MLP neurons of a small language model. Each row is named by its layer, matrix (up: input weights) and neuron, and shows model dimensions 240-367. Each number is 500 + 40 x the weight over its row's rms, rounded and kept within 0 to 999. Numbers have three digits each.
A block is one neuron, or neurons of one layer that tend to fire together. Before each block is what it responds to, as a language model described it from the Wikipedia text at the highest values.

Ends of personal first names (or middle initials with a period) right before the surname follows, in tables, cast lists, and marriage mentions, such as William, Claire, Henri-ette, T.
L9.up322:429463487520472464459468481564538458544491518494508531557536554507581521461532536506520442468478535484523475456455528448475549514495501490565596562478480509503532503488476459547469524602520523512556505509403482474471510461497470559529535461600518508492493511523483567470429556531508513535512475502450473540536580515422497480508618422492483547451477508517535534519480434475524513515515
L9.up416:491504406468483522521539488526553511577472510524475495455468416526473536477474477521552516506542463457432428509475538512473548517435481485540404473481509569535521506479552420553425539476516485520558500504447546517489520459526535480482482564516478442513499540508556532531542489504528518506511466449472436533547564534512549488488481514492531540545481493469527482509499441510483569543478
L9.up1501:477450516538471446504498540483563424505495530502460507566591442519485568534520482528501445526483490443518473474510445462446456539532421591453545515436581515513502524475495529592504453550534540469508518451459464440438444477537472545540440521460469545479496512447473470554447560468544409484468543491501485518551533567486478522491450507501529577442493536485490482522533525456521476513515
L9.up2179:440504470476439586472482512530551568459484499527456484542495512523457513501450562531568516563499493470476472513502493556500542493534514485488511485485488516553566487513450519449466561468455506489538520495530499433484499440524508455496491435464462533543547556502519466476595544442519572482504586498446459537523534541449471456565522529432553455466502433520513522463474507506463515486464

Words just before a year, decade or century, mainly early, late and mid after in the (the early 1990s, the mid-15th century), also months (March 2024) and his before career.
L9.up1067:461449460484518516521588548477544466521449512569489530496506580564451537508550581531416479544495449528570490444542481520511500506574483446446471438488448460435445530489472475498564549506513551561436508457466419496436467505560476492512453459454506469442503517481445468518561468487499479486593489552446506594435513487498485570539509523504479514495477467462497546481507490509464452445429
L9.up1224:487535489517499528469511525487424500481498506473466514465505551508486536534445484497543505436499493525494486510477481568529500491481493500484541526553520488519550425447544494511518442487516503521519473546582534498474482446541462520479535508490571495393545521522557489462556452512459528543469513585519467533412338496519516554516489578459529534484541419602534478476486476584467442467434
L9.up1465:489522500499549510484514493539514535526473414458531516455559556522545464481474504540500472475495496478528495491606523534508563621542523484529458461474470493532433509480516558480576488425450527564504466488456509473450547556506518506441536468499443464459517489526499473552538402473560579573534534481454495488486540536392494494473524435424503466499521421493544473557532524482383414486526
L9.up1729:514481536425453503536469497501543510522457478553511469531521547471534446493544473575552524490486450492510478507422523478506518586439502461527470467524486467526490488576452475461448414501558553523507446476534530532584457468445506547439541572485451375478487560458498505531551459462540506486507534554591485447518515488378623536501418522554502423530525549411492471453510506485545499443431

Final piece of a first name or title just before a surname, often in tables and lists, such as Clement-ina, Claire, Mrs, Admiral.
L8.up1052:501526514440457474493509500589572494508476474472456447479460550508517564493571508545534464446539468507501501501502454519493519410487497481519502529455511492502427450519461519493519570456567481511521478498445481583505457485447548466444483526559559580437471509494477549489554462495586551536505534500470452508494575517437447491430469454482553489471556497512520538514522483451533572501482

Word-internal subword pieces inside non-English proper names and words, mostly Japanese, also other languages, e.g. Hide-y-uki, Shin-j-iroh, juj-its-u.
L5.up289:511526499552491563417527426548554534559554500496474563540525451501515502525501440519382454477493502472515463536446489538546560509508515498514386551437583540488486553497419451488554589441484519490499474504436439457468532454547551474534548490480527530484541440514520513560485467546608506483461470513553520554478497430414511455450527532516506502485564521456465447482513441541501510452537
L5.up1093:522511510507439545500612516461495534551515468573472564529564519519566435468438454549507522492472497526522518465538441513448480564509489496486483508493523523448548502516520549523484511469491474481471404390512462471466490526461437530547541540490472509389498450484483546529536450450531532431410494486536479462462479521380535489489518517522463515572524473473544457451506481518497479436485
L5.up1231:537466545497443553543601506523516524488459495464428471543576563510486464534492459494533513492523466522480475481522502452495514490420497469472486547492538486510482479500511554479538592463473473509490495463457460466492553490509540477495500495519475483418538494479488493599557444508547494494446461451500494462468463529497536510534466490515532468501509593490532521531451499505605508524523
L5.up1419:539511534460475474459524506477492490580539435465472514520551547429482486516473461565482469506476533443463496553498524451476518495577518494483536507543482431455527473534544523502540488467473439485505547450490485501469519472569491558554539464489417504495496499452456469506532477516541530451464457512482529427507478515457522585543432553494525512514492483538632480442512517507479547521580

The token that completes a person's given name, just before the surname, in credits, sports tables, and titled mentions, e.g. Jean-Claude, Otto, Ignacio.
L5.up986:485448419593496472433509474526554528475567523489503500460499472490486527492458446462502521533443476542480512457473482520453426438494526540507455499543521548565527472520544519425446517535573544530502480493439497496493525451477421511550463509434491479499523596564513557563516509507552547464485606484509469515518494465531499509479523545493499465422537484485488502506471512529525515494493
L5.up1733:525457455566508544441529450485532475489437459490542484490539570525548540564495514524526504493496536538479515536458467520488522479489528481490500530504500507554472475513530522530559601492547532493512531489476478545549481480473488425539497483516470512543518554537471507522550493467539480509536490511500448506511579456546455529527468469472563517462516513473476512512510596457502581498489
L5.up2069:487473518517510472473541470507519482521465497515485444494475446459525620498418527450469545513569524530451530509446512475517502460466499517525525462502468541543497460447614466523501428511516511500506477510495497535493458443517516512512547531509444491614539474586543540450564434550545503564458496495490472564478496453506543511458517586588576541500524502427488491495469514560478543509443
L5.up2139:566519511532531534456507467527495434461492582499508487507477557447569445576485457532558511574499454536485477517479427501564526488461538534507534483472531526507461474518552470484473543488542522543465529482438581523501504525531513498462478502532467488535461571475455530519543476558456400518468446584448517573472556476454518502474482553457506496497469480521480483449491530457525514453482

Middle digits of years written as decades or centuries, as in 197|0s, 2|0th century and the late 199|0s, plus a few other numbers and period words.
L8.up684:537523604443553498531521583506475544518496472459484557497511476483512446529459467495525504549514435542502477469540512527545548476534543481478534524496508487515501546507483505502552473472469597579431495542456537464581459555443464468482487495433488517492545534575509504475587507509458494496466401538440481477507430566398534522530495604464512490483520492490517505453505443532492498497502